config.toml
d_model = 384
n_kv_head = 4
d_mlp = 1536
vocab_size = 2048
norm_place = "pre"
attn_scale = 0.102
parallel_block = false
beta1 = 0.9
final_lr_fraction = 0.02
seq_len = 512
doc_mask = true
MLP neurons of a small language model. Each row is named by its layer, matrix (up: input weights) and neuron, and shows model dimensions 0-127. Each number is 128 + 24 x the weight over its row's rms, rounded and kept within 0 to 255. Numbers have three digits each.
A block is one neuron, or neurons of one layer that tend to fire together. Before each block is what it responds to, as a language model described it from the Wikipedia text at the highest values.

Late or final subword pieces inside foreign proper names (Indian, Slavic, Turkish, Arabic), e.g. Karunanid-hi, Vakıfban-k, Tukhach-ev-sky, mostly in lists and cast credits.
L4.up185:173100135125103109130085132138130089122130132130153133113164146134146118153153127138127121094115142146148149128120203218115131117114114098117161113139165133149099112126135139107109174116137125093101136086125113116135145093181131110122141100143089140147093113117142168144134090134168142114135092100096124111139165112133131176114151107121120123155168140082132117119117154134140162122078
L4.up534:076098141155124137106142106091118107124144124176176131141126131121154133143100106165090121119151072101147150152128111139126143107114119135135117107080155117111154124156104117117156167118109116119132091105170128149123127155155167182107137137119154136149143148156109128139112098125149152155123105121152114101117115118171139126118140074099092103108179111133121096079140135199098131114095
L4.up778:100131142147116141142094127131153127158175109106142086117137113094169140128129105135123112137117132136110088133087126135112127133146146071120118106114116116105120127126141093118112167125133128112167099093154147127119154106140130115139111126146168146125108102109169131173187093125172129150122094116115127138131127135136183143063110168139119101183135093096101073100137130151138133066099
L4.up1091:155122104159107142118134126127171105150145139100142099135119153114114115132133079131120112088132104084174175155105125150126106080139111125164133134118125115096110121159147140112083166143128140111100083118111140132115097111150141114126165088148148144161106142105163162112146121109154134122135154106126141142143100095162134125148131136130130165126196085084130146111124086094110129122126

Word-final pieces that complete multi-token personal or place names, often in lists and tables, such as -ton, -ley, -land (Johnston, Berkeley, Newfoundland).
L3.up152:111103120190164191179151130137166182182163108104107107137141152129127123121136122132154104136148150126139102109061134148101125105128153162146171092141128097112107095138181120182068166070139158101094140123159135153132108125152138153115108110130117143180079133109163131143164110130133153136133159120080145163145124096127097104083145116124100167137127117091167166092139147095105130113148
L3.up993:132139126149141172131101089164102160156105063086118154133147137129110120118183100135128129153151147133131105145105118148140113149122107166152139134129113119110090128134166112145120123121166151083130170138134153111124107129132150117136108119152093133101108091086120168131185097105134130138090168128114136162104103077147175156146110137101160149128126100131122115097141138149125123086138

The -ly or -ally suffix ending an adverb split from its stem (considerab-ly, serious-ly, actu-ally); also decimal points in table numbers.
L3.up972:105172130134168169118153099104152137147097105100169131103122114119116153097138082133165160128130136117117099094138151111162128119109137111158134137096131144159112121168156107089130103132146100151124109100095138155103132150096092129151130120124136109181138173141125098081126172095153103111142133107091105119134127136134133103111141145113141163123125133198144108077136091132171135143148
L3.up1073:132161123138166233140125110151118094104138126121124104157121146122142117092162099137136112140104127129093053120164138113121126106097127143133156124117112120120125114131155096122098142132127120152100081121141117133144126125109116141119117120141122120121122197139090123110116154121140103146107131121094137124102072124168093164160120142181128136122167138150123084069142105137170110100141

The last word-piece that finishes a proper name already split into pieces, mostly surnames or places, e.g. Adam-s, Rodrígue-z, Janei-ro.
L7.up194:123133170186142192122164130139127096171143121099138133126149091138119120144119095156117098109130143156105126085105162134157104121130126096132122115136120142138163160134114103134102153103185105090139150126133108116104144120082145166149111095111154109136141105081126091101165116123131160121139095116104123116120149122122113106107130142119152139141137112158119105177146138098119074115101
L7.up365:106122130108157125163138096119172089145116118125158113101148184108133126110136087127138124136122150099137110106145146121105153107145151151124103105143134120089118148132126132151131138087132114109119162114176139096111128130133115141125145108121073107108101098157142144106177124130140110137133147107134117102146126148151099131100107117120109118086125139129180145115140115090140119154099
L7.up536:140118159162175141129117125110116122139109128129138138134105145131102137126138140153126130149112142132124134123117163126125131111146149075111138140140146146161116126086131140155128143109141107126131165139165135123096151092137139132104120127085116110133103141114102119102182115153159092125133149113134107102140124122113087128091138121135118113093090134104185120094109119149103110132116
L7.up633:122137152103146133094159148141137099135083108146133114130136177124158139150137062126149143142107120158116130085130121131135151104120132171157120110145168128132131159138124145139148111122144126092135137163162134109100141124154124133160145116122098077095150147137168142122145141063108095147121115123129102069130129152171102114145113116113097125123104130140167158124117137112132144170098
L7.up1238:178115117187131129106105111131119161154142178135109100149139132127160119134113142119123134104158116113117153119126127118153132132132142126124117107121121180116119109166179124116109128103173126071111087102078110136125155144131087121208149129121109156173115146148122173113124093154133127146128138117148118125121153151127122071128146115090153185151094079125152111136132111140153131138117
L7.up1318:130144119173174195122114144080128147141126156136105164107130090131112134118130138120115127130114129148119134147145157130144102120139131098167163117146143122138130150085185132139104127108161120079118150121141121104135133135087152151097125155139152110146105121054124111125184145119145096108137145120145113125129136116123096100109131136127137140118123112125144105161103156115082127147090
L7.up1426:147103101150148126115165122104180098107117131107122189112100132132130150125107145167119076142121124165133119149126124153132151093103147140141127134129136109149144153112089155121112146091110086115102180147109156101125100088144129134103112135140116074150125120099188137095185127132112109097129128124090114117167134130119112151101140128126126149128114100072154099127153117122134105154129
L7.up1436:155124098145155152138126115129165170167109152114141146094136117102104127125093135160121127138128158138078158172097145127132128095142149143102124093112115145135114131155122106075125110091176121123093092138092148108158138111109105128150112103121134126133113108095118087113169106124190110146126109124152122115126137105105150161145129130112155148176109126137164172074155132140134091115116

Opening piece of a word the tokenizer splits, most often re after sentence-initial The (There, Therefore), also ad, ult, s.
L7.up391:170132147079147099083110118135106106151125120113120131122079119124127168132120107103118151059142061134152126127089116137105138080123102134166103147103161101098122135136132075112144099124139117169131151148134162167139186178119151120173154143126104140185121125151118106109114119124155130106131149118142141163099138150182177155087184154144123139129120097143089111120148148141114087107114
L7.up409:143128124102173153146130143126167088118124119152089122099108132120114146111122146152098140122115087103181150152139117128162113141133139128096159139126119140118111135113094127112146106140151111157116165149105132091109066143127154123176115107185099133119139146148165141080137108138091129115096137127150135124108104145131073162141134109136099097192130094117101164159133099104148147146137
L7.up624:133117133146149083096101130147120134100183112136114141114099154134135136121131146119114148127115085124098118113149167100144119165173152150098125093132092144132155134139143173117147121117146105153126096118148104141173111159098134115135168162168130150158147119177138154137156118133133166110070123126134118122078129124143089119130190158111116151097110114156102137138126132104148114081104
L7.up739:127129138156171116121137122134111120111196105120107127087109144139139125121142115093148137114119101124115134124069139128146113129115123138088086175179093170112152139171123136114131127122154063116104176148139131144143114127098141107152128101102131154125137110140149152147173155170161134173063107122137099152086148129134139100128123119167138107141127138140106144148131127098138124118104
L7.up779:103154112146156115138155141099137134139128147138117155116100121140136129067136096135138130130115115115146158167139153133103108135118113135109116160100130125068159081121164126142114088107169141145103132140151155106143110142113099127157147133131069132149107103129145157151115136150124112153093127114122123098082092123154147118131100148144099116092123108136158159096154136120099103095144
L7.up805:124160118129128134120104120103138090108096114126130103110105143092114129085182138125182136161104109123145118126155159120148122051121130180082146184096112153107137117135137112140133129157109161141136112109122118111154133113085099126104124124129068138151113103138152134093132140124108097122106155106115127114138129104140112148140121098142158120128142086136161138132116114161151118092160
L7.up853:132130139103138115163117145131153124127145113124120115141155113101106152121123143089114130115097050105153113137127108133118120117139132156135124123149097142132154089130103151090126144137183133084060106139118146135114125115096099120161148160112068078157108138115159108101135147146130104097128105124167124180102102142140105075145109106132166137142139129133104141115139136105125083132115
L7.up1505:160096157128186116165127078088115144114121138097128089121089143139141156076190138133113136129126133166119123153115167119144126131181152090124120120117159143141126116135160141152113100095144142134095143157126128164114125115096131095158131110153112140124113103180134112140131133136097105126118150119142142180104148098137110140144124163116104111118116098166160174144144118106123124124131

Words filling the slot after an auxiliary and before the main verb, mainly not (was not, would not), be, been, also, and adverb-ending -ly pieces (originally, previously).
L4.up863:133151152144111172123130124128111096100132136110124138163120155126129139118157110119189162147107094137106117076130128126142131082141090166144125149088134141127126144140140156141191134106137094149140114135137160128126154134083138163121125105105121098161135147129121127128109127125159136131127114125123132120083092147131106128152134077157133150145155096174103139135140132107086093139114
L4.up998:140124131125159121190178135117121127144113135054134158128135095099146140130123116141139169133118097116125109099129132122142143129165146160123142131136072163155139096118109158176124081143134113125113116183089173175136134119062138102094159159136103128115148143154144098079125141151102121115146147128143147156091103145128063102114163129140117105168094096138142088118126140127134109166129
L4.up1012:140156141117168132094073119153122134124119182110098143139115146088116128122139151092167140163101123094112089083130158103167138107165149138082167120096170131064098121112150154134172126140137116162129130100127123143179162137124109116154134163120094126148152095113114129108120145117145105131144135120100102092107143136165091081152134131146111146106172117146134148127112127155131130118115
L4.up1132:123123119131142158114137125126137113144106140125133100162117123132103156121161140142165151125109118152105100088127200142139128085136096119147111152089124156130172137127146113119141170093167116169135114161082166170141149141089083146140117164115127077166165135113138099108139134098114147054150095126128101112139109167120101167154157160136157125125116145110156125167145130098117086179102

Suffix pieces that finish a split word, like original-ly, actu-ally, present-ed and engine-er; also object "it" after verbs and closing "==" of section headings.
L3.up513:137156136178102145163152133145159087115111164126113170107126137148116128129152108127133154130121107120103122115148178098149135085114100124159165153129103111128142150125131103126091164118150091149135121094090148192135117094094130142119168151170120091144131165110130138139107165131127158160121126119099116158133084124113119152145147152147206106160147129126112134134158079125158155150078
L3.up689:124162136134122160139158120127174136123146138147099127118087135119143130105159127118148119117144126141083121073099119110152126114101136116146114138131127129134145140154130105131099136130140131147096083054118145163117153101115084173164110104129143095157113155132126118108131143110180132148135129128093160114120093137136093164111115143139174168175141127134132143043129107136133108132145

Last sub-word piece that completes a long, often foreign name or word, usually before a comma or table bar, e.g. Smyrnae-us, Krivitsk-y, Publish-ers.
L3.up1130:106150158144142170163104132105134125128140145099161088109126138140139146086128094140126105122122108155113152103110147195113103073130149117146148153095149113135138106136146106161068136131156132077099114098147141105122080128089148147159107128130149111153108110088163145135150102113146125120134086152089122114138134105148145089132152123140068140139145143116162130141141157132122148115099
L3.up1398:161154147149110201156140161150124101105143132101150113156136140130124122124136118132109094126123155120132133098102137171120097117129176127146156135125139122094116119142163063157107185151132122104104102118145110111146116127151147133150110099127118111181085119107136164142126093114180112118110116114085154126168099121143119114127131119103135162156180085094140086089121140112079146118097

Short word-piece continuations right after a capital letter, mostly inside names and abbreviations: the r in Jr. or Dr., K-f-ar, Kon-st-antinos.
L3.up162:141107104128119148154108114135143108124137129126158105162147144106099114116138091097125143123127104119161109092132146195173145152159128128129111121095168140138121068165096133090138137159132122115115119124110148138109105164120149136122132076160169123124086127129170197123143107103171094092153114127106147105131105133185124122160145131106154142103154099110122125118132124110089175082160
L3.up209:150134130129093131166137129077177140151115121097154110147123166109126138149151136099145122099136137075138134144137141148157138147138135133167081150142159121116112112169092130117158133129118141156117151156078145115093126141119122147153162088121171156133082108094183122120137108110171131097130130103124092133136132113203103116144136120128120132106152092091173119122161122144129146113181

Short inner word pieces, mostly r, ar or t, right after a word's first letter or two, often in names: J-r., Vi-r-gin, T-ar-nów.
L4.up264:134093142111115124152111116119135173152096122129171140172158129097122147141152108116190134102119133146136139100070141161139138148141120143148140137127121119126116095125122105137119145095121130146118148113143146120135091111147120140137081089137088120128134087144120141168148133136131106132133133107092112171106096125161149151141163098131162174134138091136133114084127117118112160077135
L4.up271:107130133135088157135159110154133162137120097115191116129163147134122108126105102120111136141167116135185095087100118124122113142108115127096126144065148122151153089189172112147126156155132098079127115104152108126095097098149158180115081115112141143131125100084165123116174094162171114101088149106123125143131175075145125127116148072149133098137146133133139114150117120114101145110113
L4.up809:120128174141089118140170138142192161162096119132141113163123193080140114120103070124136133155144090131172126100105132165153149146146144170151121136125110117100125078161144176164105149096107143102129143128113121123100102127128149152107111111116082088116157092112125183141108103139137126087098144125115122150132111119152100134100156102136154127130124136126101116137121107135094138092109
L4.up1058:153103145154096190133151141119108136146081103092151126122161167099133122106147146115127103130149128164148095115109104133114110161158154142117066134094104104126134112172114162114109093129121137113126154158142123114097083141128151160135093110113130118141114161097165123156143133149120150071080130124113096145108122105161158101108154122116103135151150106131136105146117144143114112086115

Last subword piece that completes a split proper name, mostly surnames and place names, such as Hud-son, Hit-ler, Edmon-ton, Manche-ster.
L4.up354:147147106122105190110139092130091143156148181072142077100124152120145159152162089109113165105149154110120104142153205151151122134132129138148160131153108156116091099127145156116117097115145139099127114168133145108108173134110075112153128117141116078103067127149121138074104115085144143129129144120111115134149087124132128121093144142147147119137074094104139101138131107105154126083131
L4.up360:146143144144083170174121132141180111121148149087124094147144132115109135104153105125117149139099144119144103088122119140135119123158154127118136117190139135115125090164132127206113129141177133076104129132109150106123146125097119106137149124141151162139103099096139139129165104132186082152140142114112130111183092098128131100099111129105147144125164102136131088130136120107095164110071
L4.up867:143158134123138166151119133152148126112105140081114129130142131138115115123159108143117142113122165133128107115131189146131117113121147145131137102123156131148123098142163187130146098139151135099079153116102161101096128106114085148160084128132130125108080103101126150117159121151139105108113125121132130149119122070120083136121168155119128149155111137132108123114099141116119106132130
L4.up1422:110145148179137162218161092106148164156133098124102149112148125140089134130151137173097119097126139123128142104059165176109128121116140123164148104121134127130109098138151133104122153087118105087084135115144164108138128132106138126143110124133139134144080100101093117156171112121169085104134110130105126140162092104144091103109154127154112144127120112124145116142110139119124163111112

Inner word-piece fragments inside proper names, mostly surnames in tables and lists, like K-er-r, Li-nd-berg, J-er-ry, Per-ry.
L4.up461:096121098165133115125162109125135142126134129113175107095106154105157160124118106123106112172136144156135102168094173130123137122157133112141123115119154100098103099154129104161145168127136107126120147097149125098120108150147126119146116120129169164105137098122111167156161066089158118124134141119128130097113137138161115172069162112123108127126105115131190134120116152165111098109138
L4.up1298:122113072114107107141119150145120160171130120103133115136156147138115127118157086094151146130126147143174107121138140112155131134126136153116139110118124166110093119143101139095121119122118137129117118108112165107163059177116098118121123115113124133111076126098159139128120130119135105121129150123127132133144070143167092140133109131120140176117150089150137145109119093092141090129162
L4.up1368:082104145120110145133106122136108138137096077123170111115143142140178135126138106109110131101169109133142090152111143157155110154172115153114134137147127101171116109167134132142157137119127098102137109144118145098124099118164154132100102086144138148132104117099111137172158113146156121117107126122122130141111127086148112127152169079115109144131110089130121141083126144153113142137111
L4.up1371:092148075144126118148116133114117171168095110138171102112148122101108135135145105124165163130139169185149107140088152143136131136147137104105144141134185128142129119159141151122184093095115093120095111090132141083152114151108100141136098149190188123090101068110148144139110146122168095150122128111099123121157103102163085191149127112148134131164100095153157126116113116099168108085163

Final word pieces that complete a split word, such as possessive s after an apostrophe, The+ir/re, Histor+ical, high+est.
L3.up748:175112147190127147125168106130168140145134113117114131146124152140110152123157126181102106087118111155149117114126145142144124100112117137140152134101119113129104121152146102152140131122150103131121127098112141145166147162103150130130130088115128080168131135132164107114153065130147116110120107116131108186180117102101148088105168151116163152188171084121126095120136167150143120109082
L3.up1313:146094141132148134145158165147158082140100115114126148143132156084156135135149152138130103128122131117127141119112176124124115111159112104121134135107088106107123133206149108156110168094146089169074141126139145130148102120118145082120151086121167161149129155133153125124144171102133174105121112146095090144120119122148120117100144104142122122200174136128124138099156141113178154115082

Final word pieces that finish a split function word, mostly after "the" (the-re, the-m, the-n, the-ir, the-se), plus elsewher-e, howe-ver, there-by.
L4.up343:145087091108128161140092109116099144101164126115122132182106124123130149104139170132138130088134096169100139096151156120155109098138126123131140110107144128060167109161113119140150119143166149115136140117132126145140130199082122120131181114125124121160106126123150143117167108105115103135111115124138079152142111114146125110111119086143108211164162064101091081157116125119154161122113
L4.up584:115097136126142159132147163150103114134121135114135147151107153096137149124126138178146102100144137124086173114141140133119115089119132170128116151151126135057155135113102150174102162136144103114125124081130099158111142124088113091117148102121123110126085106096122159112158124123126081171110114117110134179138118128117134123086121129149141174163109116121121122137125101105118134134121
L4.up636:186138126126151149091170126152145106123093098137101125117144149097127161118157134142131148114125151156126151144126135146164124123148128144176108110136139114156148138121139121120140145156210093162114147179168150125150124162087126079148124096125110151099130121144169106175128116085165109150102144124121106165137102113118091111108111151115179171162146107112101118124137107118178126158122
L4.up1194:089117096119132123147123111132134130134140158112104158140104151099129134149127149174123058072128145154105155126087152156155111136144138155156130147103083131077115096152171098125138129152140073122140126124142140125150141117128155097111168136178108097144145125154085198131142118113143098124120130117146118184135128136143151104111122107169146145193146080086093112087124127137101135113106

Non-initial pieces inside personal names, mostly surnames, often in results tables and lists, such as Bra-dy, Bru-ce, C-ook, Per-ry.
L7.up10:123133114131140125140137147128131151147110131088138157161137114133140111149142105091095117130141174152149111113115174227137113135132097157122147143129169114137141108156168099122124140106131141128085128111142132128174064134136119114150119095117110143110091121102117160123141108122169129141129134092109141174085107103153101111099140095138137108147144138129140123118099113103102144137131
L7.up448:127152126143111134170120138135123116127111116110129111114126115127112127140139112084115142127187137127193105084083175233130140145122151150127180128138140119121121120106155112157121139077119123061077123136171158113152091124151125139122100136139128128146110139081088166148131112128159143067129117070122118151082089100152083137092166127114111132160121136141126125112094126124116155117131
L7.up650:114131111182136181118090175133154115120110107113161069107127112123116151106108118080108130144182134125095119142091112159129150153101143130110145115121143114151098120101105126133135082095117086090103139144139151150124114116158115125103137098132130114105083104099141171160113102115134108092123149105115108129162113115141078156105171137151132161149104108135108170104101099110139131103152
L7.up660:137085118112106108175133170145149128152123122108155119148150132105155137156101089109096124115121107164156144117099138163124122118088152137090157123136117125123112105141127120143096150040111162099086108096080146113161059117121126143100083090114121150118088091130170154136165102172161140120144184093133124157107180117178079137094162090125112105155150140111148122099102146102107132097149
L7.up1018:116137110148126122183147130114160125143134154097147106156098093151098181082134087162139132147137132147138108123139125135108142093104115109098131143150148135166091124120137124162115118072173130120122161086108148131130125134127137132114144147132128130116127125101134125181110139121147153109133129117138127094119102120116106139147175147113155145150128112127145133069109153112095126121145
L7.up1254:154105155135137128155122160123108152132149087136129115151145126126110162126127078102128143071163130136147115121059151131106115117149121161122142123132126126114127103114154120106115140084142143122107131143131119156122088127140147175127074109146122103166080162105145157104142089116150157100108111090112159145135150143105130144130137110115084134115156141098131078140141141123176117063159
L7.up1291:142111098101132154171156120123163151146101147106120151154105127128133108135159117101092094144187129136114050134091141198108119129149120189121170153107153134132104118178144115114133173093122147099095129139155156096173072145173126134159079143137090141105122116070134172158166096116146152096103119103116138142126159070124147111096130085133123124145122137125117143115111150104122152099141
L7.up1478:110142150142113118154143112120102132128126127109119115135158126133146156132168112147112115122166119110145143112088152175129146118120169147136159098125131142133118137118116126146167133124166136104109150148125184138147106115178152115110119114159102135140136127093118123129161104129148129090139134087101138134120120142153100154141151140130131124119121116161140120071083117106123121129117

Short consonant-led pieces in the middle of a word split into fragments, after a short opening piece like jo, ro, Do, mostly in words and names (jo-b, ro-b-in, Do-w-ntown, Sas-k-atchewan).
L7.up30:131090098114140119076146125171110074145106087141121112144139129098097127113138122131122138083120147141175135094101102179156116119139181125183099178124168108117117118123135103114123129152113146133121102146178143106139119153156160156150102120131115105118104120121128151139128109128143132090121124120138150170103100119160125168144120099084135156161137090115113129140070121151129093117133
L7.up602:126124144110156142110126137132099102178098141120128142125133161091114136068126141118117171110155126160137158119159144120142137144111134153143129158091108106135176105144127087170134086135119153121107111110068138111153143114145095173164143145129118112116120139108130133102125175114112140110117116115065128075151101127148066094130140157139150147144148128088168078098118104124097126101126
L7.up655:105143141105145123145130086104100165122112111138152110139167128146149131146172095133126135105117099207164136121135143155095118145105158156113138166098144140152171146147140151076090152127134079120112083121156127143138106104148155113102117163102124095120117130104143131131166146099164162134137138117103126183053128146159114145160108115140164129156077124077138144153104089135160116130122
L7.up797:104113111110099134115157112131171157121102096127127161153140190063121109107142108116156159097131138095147071153109102162154130107130123161114147187152143131166100141156136089104124140122106099122081158133115114118149135140114157139105098094136136147128116104096152151095147080102129167097116185122128113142111121120107142181098143162136135141139194144089149165124127125119131096087148
L7.up995:154153125144107146122110115136136102170051174105130188130119167087119142091139157137099134127135091176078111091106139133117142137132126159100136149132161183052111116127147133154129097109135118126083127105124140131092128120132133106129113139129120125118129106137081128122151151119128151121075133130114183089123133107154126105101120130166145141128156124085124132097129076111136135149152
L7.up1020:119124140147146175144126074128178157159076108145156155133138211133070167113134129113124119158126132195131108147128136143171146148137155136076129196188128107124136122155122165112144135096096146135122137109091139150128096131122139139119096133106128115132139105047102139117140161100118138134124137112135098145124104131157153098111101120086154159199140114061165122115111053131143087145141
L7.up1083:111134130105142165162065125148102101127123175079117091109136129140135150129136124139095166118126154106089160120149147141130093124146136104130166173172173173136133124112174134127118147084118079131115150151129153149147118142132102116164125151131114114083133136118103154147129138114142151132151145122137113127131127130113121127146124136081124128122117152164185113106136121141177117117109
L7.up1133:145140160146129151119137107127102112132120132117168064123131158102123137133146132117130104086113142139126097167127151133171110123093143131102150161173106124118144104145119124147106185130133121147179151106181145138163125100178130119100135109116143138165159093083151148147186174151133126108107154111153124156096157133137139095155106132119134115099127091097131139151110116134136137115101

Short vowel-led subword pieces inside proper names and foreign words, especially Dutch, Nordic and German ones, such as Neu-er, Eil-er, Kle-ine, Maha-ra-shtra.
L7.up138:140100122137119154067118112139106078126110154102104151106163147109094154150170150105123120114150125150141137099109134125109122153130143135149138167129147131144135129165142143156110165120185108097113076127137183116099103156146129098128129092146149149117104114106114157151175126115142074128107125120075124130121153137172105103111111078120121118159174135143095150133140125116100131100093
L7.up172:151130113132168118120109142120111137115114130096074097091142128089134161097170167130131167116149167164109145109096156120136118103120164163096131135112133138166178121148139143167143078120142126100072127123104139173126071135172099100097152188169118132122109136157150139108163163132131077134122142120160159118077104141171099123114157144128105174119127147144119177126103133097141148114113
L7.up205:114114140114132157120152104112119153172129150121097125109166140124155136101138172124148117141165127159132106127127127103146132089171110142109160140130133169160140136131115149105154137114107104166109118127116145117175103146131180133111132169116136174078089127096127115125139111162129104125126117116116120125107088150134081149126112152138116139142137082169133117142142145097112109157143
L7.up571:089163093126135160148115153143076097148124125091137138110138120119149156095171151100150118127135117136106140131115115111108102097139159148135126151149154151124131149135140119146094119142150078092114123132136140139090111161154122132147127156090124121153068147092139132102196185092137113143111143122106129115139128175140114086087064157096171199141128129128098116100116107116154115139127
L7.up596:150168093126115164173175139106110111121127139122094117160163127136129154100150136150159129094121110142100139119072071135083099155095150173135133094134166139088105102135156121158120132132172143108069119156154127174142116125145125130129094159184121135163108117151107116148156101165161125104148117122158132147168106149166153117169206154122123111157163093113108087118131119096119165087122
L7.up868:131168130092073164111139087145148142093153131099110139099142154138154139157158136152122104116185126151104145054136116143156100133154127162088119119144159137119115113178186129123170101123135151108140119112126117144105111155116153183132123155130135136125069157129149111097176110146136085136138139124134118117157167075141119175102170109137139132123138133064113107131106120137182147066109
L7.up1085:138153128141139116108112104130119117084080140113083128135152106152175140149174150132112115105168130180156152151104168157137128145118117124106118158151143110108110135152128123133125154085153134134116133115124122184175134134102099128129135094099148140134077132111138116134150118133126126165119115102105106145130097144212107096111108135135116144156144065118111139056104128092127120135138
L7.up1250:104133156158128163107140154129132122124098105092079095116139119144119121123203103123108142103164121164126178115106137165118127112148173122086148150129129112167117162176136114153147136104156112114096109126160087131157099134142097125130097123118148146119083119144119158101141139108121139110112076113127124130135133110176151138141130099133089103161186130141150111110104092130168141118124

Final subword piece completing a split hedging or degree word like almost, rather, nearly, particularly, exactly, usually, or more or less.
L7.up256:114137125099151113085108141103123103101098134117137093110140113125120119118199178121143158134074069137098118105151179127173154116154092141136116136121136112142102081149110099156170144133126113122127139116132152114127126137113145144139098100157137111146126147113134132150138155104158094129126122134157118101081146149134134139193162092122123149106181109132125096134110132180152138146133
L7.up317:126138109140101131141093104129153132119108164110137109114148119093158152119131133144123168141117155109140131139136158124124119139136142089134148157127126105162076137161134070079106174107111085152159082077124145149156112115128115137174148136113117121147086121141121170088141145143183092102132124112117135138124190109125138118145125126156142180122102091135082138116123145122132122146122
L7.up809:114142147174196132116082155105153107097115111127128101131096156110159117105175155138109140132126114130106071137104166110110109101125101157153114136089154149132111092158152105149099151129168093122123136148149137141119151121153085145135145150114124082152107114119123105163171151162138145077100127109149108170145101120121120128126143180181131093148143105136121170147141088108141112100117
L7.up873:172125135137163149134141075151141118133143131143091126163108135136143171139107119140106138161087114127151113109132156113130145110142158172064149146128153135125147136105155091143101103128115122168070082122100130166177169163091141146111140135108133164117135106162126145116110175148170099121147120119126088079156145145111141112153125160104169114150109087145118135138145118137169122126162
L7.up903:191149110168129091156131122098158153163122113153137121112130102101167130090152121134137089112174106174125107122087130104149133143210128152089134084104110133150154127152115155122122139156133141140129106143096170155147107164098143127109102145106166142141084133133163152109136165087115118073121133126118121149147149106111159091125153146182140164183165099165094141134161076113131164134112
L7.up970:171145139110113145160130088112174094116118110103132122156111119173164138129121143137095154127103110106121089120166145143134102161130148161150144132131159122115121134145119105137181160116166126115153120055124176128149148138098121134133081082148133128181139127116118132127161131110144138172084097113073113129166160151129120111143154140129137154174153111165112142105126117171132117115125
L7.up1108:114121151175171126150151081158165129133159109101127148135104119127135127101150110154125141134184125097097110146099107121109139114159117150126094156139145156118141129124167126167116154098134133121068146124105137149145128149089106139129086138123128149134106104132110119138142142127132121132120105122087147128099117147123156143159133147195187154118134141141108113123138076145190128096142
L7.up1309:126123115141144148094111076136114125113140120128157101149115100106121137084151095086139158130127122144118138081149135106155166137135143143135124143117137177107108120137088107108188133133120117115150122132123147146140132173128141135125105125123107102161139109101145148143152107124152133151097110133145142107090100122143112165130119106150146192163117112178094148104109155196125117125142

Final subword pieces of multi-token personal surnames and proper names, often in tables or credit lists, e.g. Johnson, Bennett, Zebrowski.
L3.up1401:211132136154118126114152107105168148126119140118153113165112117134126103111152112148128140135143087146131117094060128123146137160138108147135157118156131174119124104164078134114099144083158152109120149120128190124158088147173105119080127096158144151147092102062148151141182084116150119146117123114087128123188138135152084139127161126109123153152134138142094146133121124098093156130161
L3.up1410:149138122173138119172107129163117101144115117131142122146152139124097110127156097129119132140118138133155145117087170239106117106132122163133185134123155146110093116125141130149119158088159114101040160130130164157150080099181134116107112131116094128146079102075126140143127115116130139099137095112080147128124126080168118139142127129144113134147145165130132164110151157088135146121104

Adverb-completing pieces or first pieces of participles right after was/is, before the main verb, e.g. eventu-ally, of-ten, s-elected.
L7.up56:124174115109141130131130167149151094110102097090145122124129123141126139144149111138182174164126134147115126111132117133151137135142135149136108147144095129130140100127114106162126147131153098179143138149141121140107109155126133123155166126087164135110148105110148104097146145166169111065132112101105125149138141127150129149123158123149148143160126088175092123101129141153174105116190
L7.up273:170117150140136133169170133125120097151139144117125143140106165106110155117116161152177117131121093105122141121120115095161125141173118130089151173151129140133142124122125160124127119132130095149121100145108111190135136164108135143130153125111130114143140153166164108096130183119133062125123183123117167152134121136114090123139126145133174123157150112142111139083115081112132078149145
L7.up329:141107129117160111124146096130131092113133128112140158092161154119137158092100128137126128070091065139144111106100147133150142138190103130124127170125136104107109128132149094095161097107139138166116136135128128124092087088125123100133143139182136075148149128156127118106106142102100130122104144100104147111153139140155123122123135183089170120188097102129160126116111060130171094122127
L7.up380:139127145097141133107197125134175120079120142136166180128099136130128136134120112119119139189127091143131130140124140134126103177131136138145121139141119165138149092114127106123055133134123115116114125101072133142085136134125151126134152128161100099141121140127126129110128114110130088106143100092086161119135143080146127104100126115104160103135117128149149096149118090086154098146134
L7.up459:175134119136123167150132070135113080108093121130115170130099151102161107069108106094135153161138130154119107101109122133165132120130106130099106149121134159114157096132101115122145101129123087156130069126141156165075154138074109160177160157155082123136156139153100114103119155105136132122123116116101157108088089100144137153105109173127139141115121117148122133151121099117179151124190
L7.up694:139174116110159170121078088146184161106128122066128150129156136147116131146136114123160200125130120156083110128136140155098108154102142163150127120129106103085128128108118110098138124116116059135140143126123120150152150089100127132143143171110111100126139150128123119086145152087129135126130128109083135129146124159146124169162112121155158119134104142177099121123121062124151146135130
L7.up1293:100149092057141130119163112115173148155159138137154138090112138090161113129117116100137182131139152160119134129117169157132128135179107115138146129149139120131119103131139100130111166170128112163140135097130138125146132149149065153082139111143137129112141180121147111104137141107124083108069118083152113158136189132122145144093152110110137085134161088118132169137117116126147133166137
L7.up1452:095170160171082144126130094121173136084099097090171125132124186131134117097136127152151126172143111111138101104111119123159120112100077120126106161111126176118158144116159111161097126134137126111148149120149156170060115135130168164151123159111129109158136176126118104132158129090107150106083132115051111108141154125133167128123131119128166158164092119106093152117125074122181096103136